From a checkpoint of a small transformer trained on Wikipedia.
Size: 6 heads of 64, MLP 1536 squared ReLU, 32M parameters.
Training: a variant of Muon for these matrices, 465M tokens, 3545 steps.
MLP neurons of a small language model. Each row is named by its layer, matrix (up: input weights; down: output weights) and neuron, and shows model dimensions 256-383. Each number is 128 + 32 x the weight over its row's rms, rounded and kept within 0 to 255. Numbers have three digits each.
A block is one neuron, or neurons of one layer that tend to fire together. Before each block is what it responds to, as a language model described it from the Wikipedia text at the highest values.

Responds to: Word-completing suffix pieces
L3.up332:135085074120148123065112128057119119102137197079150158081224148093140093118132091132119125143125171151107163065129144150192089150085157125125080104129139159130120125113093088100111131089125179165173157196191133142111206132142105153172128142139143151129085178184078134137238105150143130134108158111136127190142149134168155095154143149107171111109097118184124177151106089156125105132155
L3.down332:116127108178177103134122112118207096114069153145167053149079136100129128086173141095152055098167147119136103156124077144051161181160095149122123122078159078172105106138187131141074109122141099157134093108144145124136103136101108102149096112131129088155128139113134132167083119128147145169085142177109143105089129116083171211085174073207101146144144099110120126104101144093150142177113
L3.up490:128019181115150107122125204106128167118160094069087103135134160095143146158121084113158133112085109118124106138132199151079064169138073073162157135157162166158127125122118083181120146119152106122109090134113098140120128123137132112130184073092142088206152183128136124114192134168161181060087146088160123148108117122116173131069107111126131079093115093121118159099132061144132122139105
L3.down490:137141090086172165062130134113111110136136114125126104120109085105160100084071168119138086089074150118114098154149198159169088156182139102120137090081117134132199103095142130170137126142138103183125120139097159135146141104114134065163122159114095124104082122121092107144111098083125167092143149104107119151152210081112108104144111086237097103175163081148122156160110079135134114112164
L3.up830:149072098129149132131117156091157122097051086130093122163149162149144098126201155143119125169087160147106144155196133136171108127098160098128155152112157151077116145065106072132121114129140151142106135158121058132141159083129109076142136177146092098164170197102063097163179115107160109142105121126159161145113102121135111150138156083113147083131131136154156123097143176139130169145155
L3.down830:089083102117094074085135099132173153145193151157134168126040120089092151140139090078101118083184102097136110151090152123134123134179149095126163176085123094164103081144157089141144135136132109098121062122176115120098143148182117163116167102158129162106147099118148164150095143102152101142143100092092128141194158149078170103139173165160141142146182098123075102150138093084095088171123
L3.up1359:126129159138141137111172126141140111131106153090138141148105134112161115151199087128143107095092096078115121133161163149099144124095093066114086124141137105120140139123149063131146092132137077121110090116096134179127151147127110130079140156142072128141166142175119047194130102116115132129095175114129151138124173154131135117093145109160111113154115136097164146132138147071120183171151
L3.down1359:125112093115095158184128185123162141138119094130102070170146106126121167079131132089112146140132113147148075116126074124142175145159118202128156107084060139125117137195146136089164102109137156077144105087141118084171095132126129168162089118119107086080134132095136220109088108113116113106112074141102132138166087063151106118097107123113140126095132140101149078089108163170146096121153

Responds to: Counts and quantity numbers
L4.up702:202125129172161121125164226115112130169065089103189142108154147126134113166115112113095075101108099199137120186128115130128085135086190115129133137156104138112157091112117098090170085166099136113142125148148151113130128138161167139156107106083135056144146136116171087153127116066086193106134096150143122137087125111162112160139129155126122076174093142111128115131135112150182127116132
L4.down702:151110100101146092058144101131219186148099149155122205119105159149086090158156175129148143135106160175135132138106132123134117134129119093121164207119088101146135131101094140139110127094113112178101141127064136154082156073097117144058076113111146198100113114105168106126100100109130128126139101112091106168143112116078150147104157144140112140123139164169125164120147068121124123130140

Responds to: Mid-word subword fragments
L8.up697:123114100124103146102125137091122142125090153173123106189107143149138110106108140086130090115136125159096107137156138174126128174055159069102132121147106153145064115089096134180133075216173173112158121130089115098104106141163150117112103133098120133153142093175137134123175111170092125114092109126146095166154109149156109125113117160092115132074141206207145108122143104115135181188140
L8.down697:142070155128170172108121099131102151074184121141159110125105132137144108165130129102159108096089174163124121159081127128138153119114123153118091116151163094069123144110151209163145188167155167115174160143069121141144140141123090108103080170147094152158142175091163145130204112105119126140158177111144144110099037165119098097152137081187193132156181123079134139128167090119098163105063
L8.up1031:097139065093160117121172088123158105104112112146101138167140133130161184116114199165120150132197171115081117128154116165114103165098119153134155041121135138135110106206142122129145167144112146143121095119151145121115129130153182169128135106121112108114078104156132118107159134142063108102116145105119109111154111179102071208167154170186172115142110157136115123132146065106183117153099
L8.down1031:108137140210095150140167141156181142174117166132172162095102133141142122160144175122160117122069142131050080116107155105148104153136060130103176123144155172133127166182110092141107102111134159168159123113116101067152178161084147111088156148088170081078083144082169073124098091137209137149098093111098130120112138111131132125157188096059159151138130135114151129094123083117148133073148
L8.up1215:118165098114112152098157090137153153139107127186113132151055111128155129135123127183162092149190105078102153164111166074148143158112109155100174135119171111097123159070124219142107092167149098143121141119159043189118113083153082132134118145110150116123128160175094114181197103155129136121126177076095139133109153090175125182085075127110136134093162110162132120138139116145105166089171
L8.down1215:100102129169134124046188084133091122089165157103156170168114144114170167128174176097127114181147119123082142176149160152153174179089075131108121097150118127146137132105138111146129159112077138117125164128142111185115117119082140130135120084128125091148192186082188106114149127149116123113100154130156142108194164182125134109169133136129120053171131134104091083118116132149169117111099
L8.up1349:093060117167179135070120131122103125139132120173155120146120082124116134135133114132147111180182097110124118129106092114079124102063122102139067149077069103146147126096093117206135068106167131055139085074174137131106169127146091131092079124112136101178123060128102053122127101159097132103155145088130124132145145135134135189065156138052086153135059137192141113153148144137149116173165
L8.down1349:060132162120179109155101086080127098161099191093138092113104157165099126116119177087064130125095137122111081130101137112134191074140178078154105135181130125153153144179165191124109164156166162149092066134159088143082129129105153197128097065140101146174104101112092154102180185140127123129129129117187135158095119104152068132122111123135140104115095137164118128159164176143124119134154

Responds to: Degree and evaluative modifiers
L8.up70:094083111137117149110127086103160093099118098112064131112104113126142161160122144162075159115153153142132146116084174127157124109081152098152120131142145108139044127115136161117204080116178119120131092178138134183159099077078119125112150074110112183193136158151144112155146199139099170186157130152124126076111150155094093124070139192107132121125177081112153131161145095122198149160085
L8.down70:149147156120119143117128156110126056147063112136201118122080127182112107128110156096123073136098106108123116132130105189183098166135138087092154136113105160156103126205122119128066146142109122086115135122128160151121142171102166141184152170054158067102127137171099163127209093138128133166172160114166098123106102112137168153142113169098133145131111116084086169104113133174067117186171
L8.up413:152153151132161210131152143103186123110177129055134185182114165115152194097134104106149149092126161071141136110126148141124125163142190126233188144056133176112119110117120107125132101152152172134129151152160118149112131098097159146137140055075139095131118154127116131141092119137122148102105095166062152096145103132124144120097146158113140116137176165136121122119138144079168130053151
L8.down413:115145091156085078174123096137093149103138123093148077142128108133072093183133193138130124140178087147101124130126130107207057165070101185123069116148133115129143122104156115127138086117096081111188091139101079166137139100182114117128091167146124144119141117113141138051098157151104080121111159132128080144122103177124130186077107129134113149120087097114121196116126123096081140113098
L8.up592:154137142111167199117187066097139100142141129119097141155072207166094130117117078124103126083156101160154159148129133195157128130138202109098088169130134105113095132200081142126230066108178114122191116127148136165096097164083094128079124212090145086184119168102130120198158156098172124165120117131151115153128132155168088129073135161153120134108159124123163125191175137114121153175050
L8.down592:134096131109164142140165124109130119128124143092137177114164160172092091145126126133127118099076153132147148103117150124115120137116087106114164130140157182108122102123173122135153139107124109111126139104213126107092124158221140134091159093060144147097177157055113127079168141139128113152101097220143111176117147129126111109107140112134107113111168169130142124184149125158067152148148
L8.up888:150139129149217129099124114181168089078130160105133105102108140089144122177123086099142056137075165128122088166100099158155101130126180141111120136156121165104169109124128174155145144135198130109148092147183098137124116148081120127105162136042118121145094211220081079140192138137130098130063159180146145146131180157154108153114191166191139112163168072140182140130121116123078107101219
L8.down888:107185143118188127087076075149182138100090130150114172072107151115124107123151104123101094055146123146170126149101135131101163137162163106137071166133122156129096064138161178177131109105178069097166121117128099136151117178087103082137138141108128142101141144065142148133115080137124161153103141145132153106123155113080125177113148136196164146127156130098170128119112086120145149154159

Responds to: Word stem after a prefix
L3.up153:130151138165079134098134169102135136109130144113146156117187153159169075102064105106082139110091160169117125148084142112111119092051098131107137132104109105130132123102143090106187125154117174168135108165165104135172148080080079119100140104155106139143141097115116137113164137225098096142115122127120173106120130148077144175133079140137113098116161089123138125154141103116151135158093
L3.down153:113133101122122202166167148076113118165113152122097123115091133121129143155117160138134125077170148109092128151109099111145094162144184101161128114117134073107101101053110124167120122116134126147153138181087120137129165198087151143163126140118162100072150164133140083163089129070075137094146065090159109141157194122146171091161158123114193104091124122145062119143093111119151138132126
L3.up418:151179091192132145157133178166133153083118112110136121072110160121174107119135081105098114105155124194106098127112090022132160024115102134124119088134151170120179150123170119069144069140148149107129117102137144168142086162141155145141128107079134134176132082099144099121152093153112100116109070151120140153186220162136106095105138102148075104124118165083138105164151137107140039099151
L3.down418:110188176090130063138158076151133093117104088185161128127122132074135168112118138114132196111100152076108096143167150103127091152105126107084120142128100160126081142122092108120056086099097162082112169177134129142125164153029132118031112090155172157167129111170076168106134111107109118116116129129186136132157136118094153129167150084103107078148171145132175125164172049234146137099146
L3.up1216:110098169093159133122159148123145140130126130036137161194066135074159105104145158116146152165126183172102163138165150049146109159159131155127132109140169100141098124092116102072176141108183166144152172157083087175127081102170121116142139113106104168160202083134099152121179110104143160151098184161158087134134194088093155147101149106151087152135109182103138107128120111104156129156147
L3.down1216:112142133084145144091139142084100139111154154137152035069163130178075101083108145069136140117081075120134140120140125160145097157140115151217131144144088097115129169164082101144143146096110102106124120091158140124116101214117148136057151091134084119114113084154092119105154118182055122116156082102127128136133096151187087120145055123053132099170133127135124191165163119092162129127174
L3.up1285:129139155152194125151143206114159105085055145082075129117130157133163142146098100073140159129153149150105150174076146109099161147129117094135069111102112139134125102146159065161139095212174108115095108177170064119075113137155079143167198171114098132158170141128146088092171165143119109136090179155138186177155170155130103176155173108143148121136106157120231176158156125056091132154121
L3.down1285:110063152139104166129090096160095119135155081137174155161081110039130120129209140140111162217150154107143108119195086137121143087129151164142146130153109079117120140142086127132134139097124170140144120126108160169104123087127167103159092104119106143126127155145161145124123123142195122088171120133109076099157078051123108120136145161101109063150101132107084124111156168165130127129045

Responds to: Numeric quantity digits
L8.up311:103194065126108134130067111125138141189098160087098157164143146117129104110139157142119070048097137130160103116157122116123136169129136124165147136127126177065179088082221154191162086130172162158117094131132150150136135177179089183137073039128159122133156152103159074093111064142088140114149117093126074148102127164183095127055118171130048149143117162149162119165154092120133109104120
L8.down311:114125178179148112109175122146161166131139103190131108099122118141099088155113105133194164113081128123124139160123136110104113121065149158121151144129166070152069191099066144122134151139150098103140147111120114168168111113123153137098129056122160090155098124138115123109173112175127102163158062119074141110200148116135148157118125127113187039165063126134138168186096098122112107173090
L8.up972:136153116110173132117145118167116146171143114070099162143172153120115127122129125122128099131129100141107167132223081144100115161090162139153103147145182164128124111106108144086095151165154091110175111151115114099072129104152186095184097143087142097129154133160131139080155136106073150100111086155128155114123077079111123131095129159124099151127153140167059146099116146105153084120089
L8.down972:094128083098126116120099168185125104102104090163070109106100119114110176136111118185157081132155150109192151081140070171127091108144140124103105150156138116087143107116164110169110047153123075079099112177137087183103156099151155123097139130148124102172158142088119115144087133100155056145134166151155081175105113127173120132158103103109085109110173149136129144118094110091140180150156
L8.up1233:123123142152171195103158128124145083145191120072118110138184084119109123172097139131119154164115121149082182127130151179153189108101152131155146201131154161117117112107115155133068122102117162119090135165178103136126088085099151177191160147083084116125137141151070079213136081133115132129140116092121099137134090111134170159131151159104111186127097176123118121190144111133141074156091
L8.down1233:122138054167109101169128163111154117126095099123159150075137116158138103086131138143086159126140136170106114094170136125120138110154115142112125102109101168119103158080084105178133172140122115185109178153167140107158061122161118160117122168079108167158181136123161107149124084107117134185127086140117145207169130157124181161151099116154094123102123130074104142124117050092123143102113
L8.up1400:114114138141145128169160104118121138099132106081153135132139182107128144100112141115193140116059056151166141079184098114131193145127121069090150096121136139135090124083121164120128111159140149173132069080164059095115128144142100094161138157147182074120080138162167116144128106112132149173103144124135101120133126103131137111133111161139123120048169225131167163174170152129145108180089
L8.down1400:139181106153137156150059142145126125152146083110178130068123103048155090073140112124100118130121154135183067114072142113107120123093152135093128137124053133141182118114131125110120121131097045201103170167137118139117139080159126183101140085121151134086141149110141152135141169132072110151130076133132178143154167160130116131163082059137177167083139071126121155093106070125171123138106

Responds to: Sports career tables and lists
L4.up1425:124191089104174095112118083193134149167151093146128070081134145153098139157184111150112122120089156134110149144131186131077155126176166114138085101122112093107139138059180173092156136099109154147132125157167164128108166162138156075060148162132150141115178191131140166148074172088086130116146148167167113148109146127190128037125193095115142072141100105123156132122091133154141116159180
L4.down1425:149097096145141157115158103104178126118214079108154159108094153104135131122147099125164147096149156089138122093126103110181115152095130178108163132167139145107092115175092113080083141146103132066093147135111025109146076139100088079113076111138120114119145171118125098134164099083139154097154123136124157097123155116139151153107091135095181151087105144191140142095070094109142153132106

Responds to: Narrative event onsets
L8.up185:128111173077149089092116139108127221048116127054157153110137147113115148158156104129129113155128149130086131114130148188102130100099125148136125126102074137093169131137158146179141088183164134141202135173087130151116184130067171140131096126070124100179160137093134081091165156216073182150184127117168148155157156119091088129094098158160101109115183164192109191094116131125186148084083
L8.down185:152091082116113136128144130102098144161110167138154100096097111137198180081153111112162106161128169172174156109143135099128124133115122035118178081107096116103122095080146124078068164139104140097077157174094099159111138114210098083132141114144120144159119200128107192141137109112137093126078068118185094114120189092134140172112151134126084144116176138125117157121114131126086127123148
L8.up279:106085170115109121114156151138098144081100129130115165113105115080154111205111169108180156139063128118128084106134046107084162144149103085140166128101075119033175142104113164094177126128132176125152076171123161129102107162116163084094126113034170123135083097148121123142107174187082135116164154155144102167106150155104152110114141105145126124094108142111114137197107099167163136111134
L8.down279:170159074109101090130146109115093099136143116187165160105152121128113158178197120107132165136070133112105078137149175151146125141148136144100126174086113048086171140114127082125102106117116069129153113138125152166154179134099123129134158155156122128162144145166118124122195149135133120128200099099125112093139086127181122134097146187184144094206118153099177148141121099144154091142121
L8.up594:069077173092176125098124140094088065116120172146140104116124098094138079143145157136065111133114156121118113103168123053114157101123104122183137131082082122094160066191147175175130152115178163135167073107141156212150080135111116116122054153145117142150131099124142118093119175111094166120159151090128154195121102137131122136138091141179136165132028146111065114107062124206143118160117
L8.down594:084090119191204130185102167096127149091154104096119161124165162100083103117074161166125132110086107131086157160098131149176128156167125134159125100103148125068130094115111087141092150142116210168154169172147112110128114081073172137141194138093118150132154115112157134090127092167088217119145182181128110108111138176084150139155114150139131137125185076121127156169139088101103125099094
L8.up847:123160144152158111090134152143140101130123137123119128151133081105110100139101134108109132051111165091065224148164101190097079134088135150069064165109106179155101087143130123164105138107139144150114154167141187143144104119066150098133117137091128112169133138200096140150124184084112119118073115064173183078158132109113105103066114078125148027186121114144095146141149133165103150131143
L8.down847:182129170115094160102143149129113178085180076122127163115180136118118116097118120124095154194081177106118124194168094132111118071148118079153160137116096121105145094149060129154131080133125092043133140111143106138069177154141160189170146176121165090149083112118112161131155100108136101111137109141116176154138121157122094138127125191063115181058113128132186155135105142080162115166119

Responds to: Preposition after head word
L3.up128:098158129178142158137148134220080089128139121157155143193209151161160140155091142095106233201191137117112103109151102137147199138120156193138082131098104094136146106149121126077129144018149156140129127138213160085089076117130171125178113105236075083120079111133144123218115086122108112094146145166180170106118213163123110094114086132103161133127122100117147153138117133123175117163111
L3.down128:177087115186183131098135095116169177109178115138158098150088102061088112207126121113126122024082146172111112165125079120105099151126106085099172147151146107170116070123196087160151083191107113125175093144141109104120108114136137127110137223171152169132148189116131181064134108090191100171126135130146078129182123137166084155172162100092156090163115146131065158141120064112136093080157
L3.up390:122116140157115143103125117135104173171108129117120140113072092071126125127166077115158133160141211106126148149083206116156166137119130120117106125069107108094148119109115129076156171127157106110111092142126148197145138128106155124119163104147124077133186108174124097161181117118117131123097142146129148169098196085116134081138167183089132095092094172102165182106100174087116145156129
L3.down390:152114077138127157140151148134139081163149133151221155121129141170133119103144159127069203157167155129116091156155115083129137080102067168125156072155119148144049143164135078131127123121116180125181088093166131149115131214069140116127085139142128121153154125113157162086090116157093158183144118167207118123124123158182109110139085130097153076146128172145048102137125129210167139176125
L3.up997:066109117110102082118131090132123138135101115122094124180129087112107087121131144146152089087081143112138158173105130117110166099147115151188129137074069123050125087109131072125181141121187162147152171077120157106122132078136160097134136170137177132153189095143115132118123074109159191145121151128137184124064096144157114061126163092106192153142114184105190097125086148128132125166066
L3.down997:170153144150134057159086195160164173117139136127123133137148144146122162115124125131167138126192151164079117117137114113182101133135137131136135098155168170128131205218175189114055107131090113097110132145139131127121096177113089180086138097187166177132173152119115131118118188134137090150162131176165143074196138117118171119163092150115143143122121128140122151166119093171132086118132
L3.up1249:129140098098177139080110133064148120118113115077110120178116098111161148170138120160121171167094139161128102167211114132112090115102088136152149138195128189083194170052142075099116104150168123156186108166113151127130148116120128063144117115142220146156166099154139159146083190072146131091082164131086131109138158123133194112130121149113147184182109129098125102109151115170158161140136
L3.down1249:093127131147091109133100101129103175063119098131112085165106095151133095131155119136210141104120158119143097112136152164159110190149094100130094088120099112141169060123084121133166183125119087140135164105086102145122098059174090119147127116150184138164118100149101091070112090117137118059105135119145176131158166077125122081194109064161111091138203098100162111114145077071116109116074

Responds to: Sports table and heading tokens
L8.up300:072142131156125092120136075193095120078085109120091096122148122088191074115157104147148100147087131054099125112090084153086182118177126118090138147137119111109158094111136135092115125077089141131156144130124104144108096122157073073081168074147147136086126138088109099129083117126143082113105118131178180121083124103151123089136142091105122118126055128128156135158067089102115112116135
L8.down300:160088106121112145120180134154098150142119125165104089088129176151087124125154075078113127120099170094110160126144106144133115106079076121095145160150105189080129097083113142100124166146176120114059160122124142091114094185101124184135112169143122094122156150185102127094078103172116144110111071148192142161151093119057116114097082142099151150118117098103133062105146124106115091094153
L8.up485:068079156079093125117159092195085137156123093142121153146111168169124120081128139120204081099128086084144122101148115161150099155096078142127097162122147153150147092123137131106131157094067199133065170111126133177106110114144118156057100134139121145179120136131146109178118174095088138115114170077164123129080165120146147075171159180126146112123124153143112113157071120109135138194163
L8.down485:139104096105143083105135132114079137123124096141146095148137114088179156124135173114160120155170070157112136104083131114153110160161115115103149144166130162079072145070089121136092118079123129108069161137137153152111082121138120121149113173121121139126157186058201162140134168154108138141147119083101148126148162143170141134096187144121147097157096134160145057141071092147155099119128
L8.up836:136093111099157116165136104198053168171156090079119185125102142171149127134177129091131101141222161125105091150123132120144144211097107040126113155111085133135125110099155140152145130129072159175136175185160097138128191147115080049065082137091099119130140112199158081061157088116056089066132114140098074118139141140166116115083144178152104069127134103175150172130108099163122158153136
L8.down836:123069129063145095144145176118185153150161146124150077089129104088109142128179151169153078146165088143120170161103164134151102126133124139112152117095159142074126131061175098075153161104106149107194141146204052157146114143136110104163125136109104113145128146157145114070201088025076109163167173096099080114072123207174124111081105153171146127152102128110133134180062128168132149146116
L8.up1453:156137091055149185128154113090096121082094113069173131190127177182132168135064121099124140153115164064132064130048074104115118134147149133126116169095163113104129082133139072152213151109049107131127168123132106109136144120093100120104133105153104162147135112137133157103147118122132154104138134154149179154075078115083085122168169104149111116109167110108037125159146099164112045092107
L8.down1453:122133162167145142131157114117145104155156121058203193140097138110130083148139201127154101131170131149055126118132074115143075136169168149117098083193111170184078114123138135146127221098166143097139139088131131104132111111146134090140146114080094186116069123168133094131122141148133165115107130142127093085165123118134065126178083117163166098123125111168099081102157122126086111157101

Responds to: Sentence-opening adverbial phrases
L4.up674:100142162142224166109131078173157139170181121106102145127118123163162121107186074128130137121113134075159116131171132157137151126181180050151169169110068157114147143139084080144141152127164129105162084153130113131132087124040149058135115141118143136100157148107124094154164085070141189141125148145148164102116114122184161098109106118165105113144053108111180140118147119151159121184107
L4.down674:177081142094139146138121151107089129113134062175127140135169118074077097063118093154110097125142124089045098122068125084148104123096173117115178133107129133098155159114143112206076070107170104154133167109113119053093106088123154110133134069091063046111152132152179073174214152175096166117137135137145158141099138125087084148114114144117159139114122128182110124148117101161112143080147

Responds to: Mid-word fragment tokens
L4.up841:102094189115118092116112188084147151128162125118128114142151063197098149163080122145167181114128183162103141158073069172099107165151100125128118163146137186164170120068123153096117117168122115132114138125080120131125146145156133188102080131131101103101145142138048129119163179060120110144105133122095126111140157083188106183145154158123146130085147154166147117116112111176090094154125
L4.down841:085152121113135132121208132107139113111073129144154111107105092136124112088162144085124073141146137078098079192122158113169161132102135119102164074147182072129131143132131140133131080108155147123113127062148122103167109129100086104113138106125120116119160142100082103101115092152159125125139108114135124149162169182167094108062101129143160100104147154081095159129118034114133128160187

Responds to: Adjective completion after articles
L4.up54:162074128103189090138119123150122097144112205127086120146127115143084185093145128104198098140105144079109122196121138144182175102060202163076097128114137157108145058130139136141152128130116145129130049151162122136101107133151093144110158086133109154154108145140110124137151156113127081139121146137091102085141151080145128121072148108209084143184197083162167127163057155143121057103186
L4.down54:117090103114108120069121097125189106124136077114103144128107152097134084167183152112102073072138155113088150094096151107099122157101083106182135126093149085174157133139107118129081163135144099148146136163068103174161104090080098057100191190141124138150100111136087155163135183067105071130111162135116167138116139143093099157143146133149129139150088123134181148112165060113139133102146

Responds to: Line-initial quotes and separators
L3.up363:091158096193154112095112130124103095129116113141118147114189216171160131157047114099094115115147109142180124122146132106105079114129144121071121137129102145143170151153125119119104187146117107171085158121134150087076125160155147124255078080113146117139119099139113167164125099106135126136168152121104106071106086088108110164129088141140127121163114127118089161109119122148048094108140
L3.down363:174144114141133122117200078076095218142103193068077103179105134125108106139156110118154108134113152116089109137104105119133148150147111097114102116196209149171119100129119105156072048141157117112164143148117122130143138110136191143115088099144206136099148164082158180153124143075123090202077087125184126153178093106164115149158087157108134068114170174119123142138160137105172152024117
L3.up567:130117127130202117189174132137135145142081180130114071103160161118163155139142086135112098138140191176130128126154099102046118150125115168115170106093157132164108129097164199121136107147056137178107187143154072100090176139154096122131153122168106107165115087133151124178073099080142150099100116089163116062085130140151100116110134115094159136123081160128115128145113182181118152107218
L3.down567:152131121107133097137126104146156127121167103156161083129161129129088086145126154118076122168108157110112102104109137117111186160119126094132143150099138112114187161209148042135134137142128116167052083095081095108139105094140144122070107104140125153109091164114074136025094156124133121150185123099142126167104156149074076143133149166138120134145118114143168131108093164149120129123084
L3.up643:137160179100147085178188120105096091179122175166114080105118105109128095097109110084089131103139136062185116125130119094111126090117140105183134133157105164200134137148119186130159090155158140107133161141087138067127066167143132159129125095100145167109116149125138131157109133074157144101138149114094084114099147130159121099133141134062129132126087143201171142092104101194167113140110
L3.down643:069100121102096165136100116127172160169154113143085139138133085140151121148138088151153122079143040092165092137207129156076165121117100156126124097100133167129168129158146109067184123133134114198133108088178121157127127124110125124099077144133159079162133140143108136047147137109061159102069127161141135085201121105128112101146094105151075119132128167073157087099104103119096139097136
L3.up938:086134074124130139138146175086135131133104129113120165169100147086148123177119089066057094130134104095112105119120117122140022119149148117081115130100177146050173076138180164119096149123152147117129114108134116168142103120195173133094079168141175133144087128152130115142128132141100095083148122162146121093155157118132186110125132103124116105133203109090187078168137183070127186137110
L3.down938:191157141084107160116160087131065198142098153145118126106164125176113097167144145175140109139067122103114065080125151086081126109146108066145133127126151152140128119103152074163142116110097093091143151110131086167061137141062177189140126058087077130110087172087121183071108143148150163153092166087160143174100109099077126212136093088176120135124151166159125113102128174125164110148101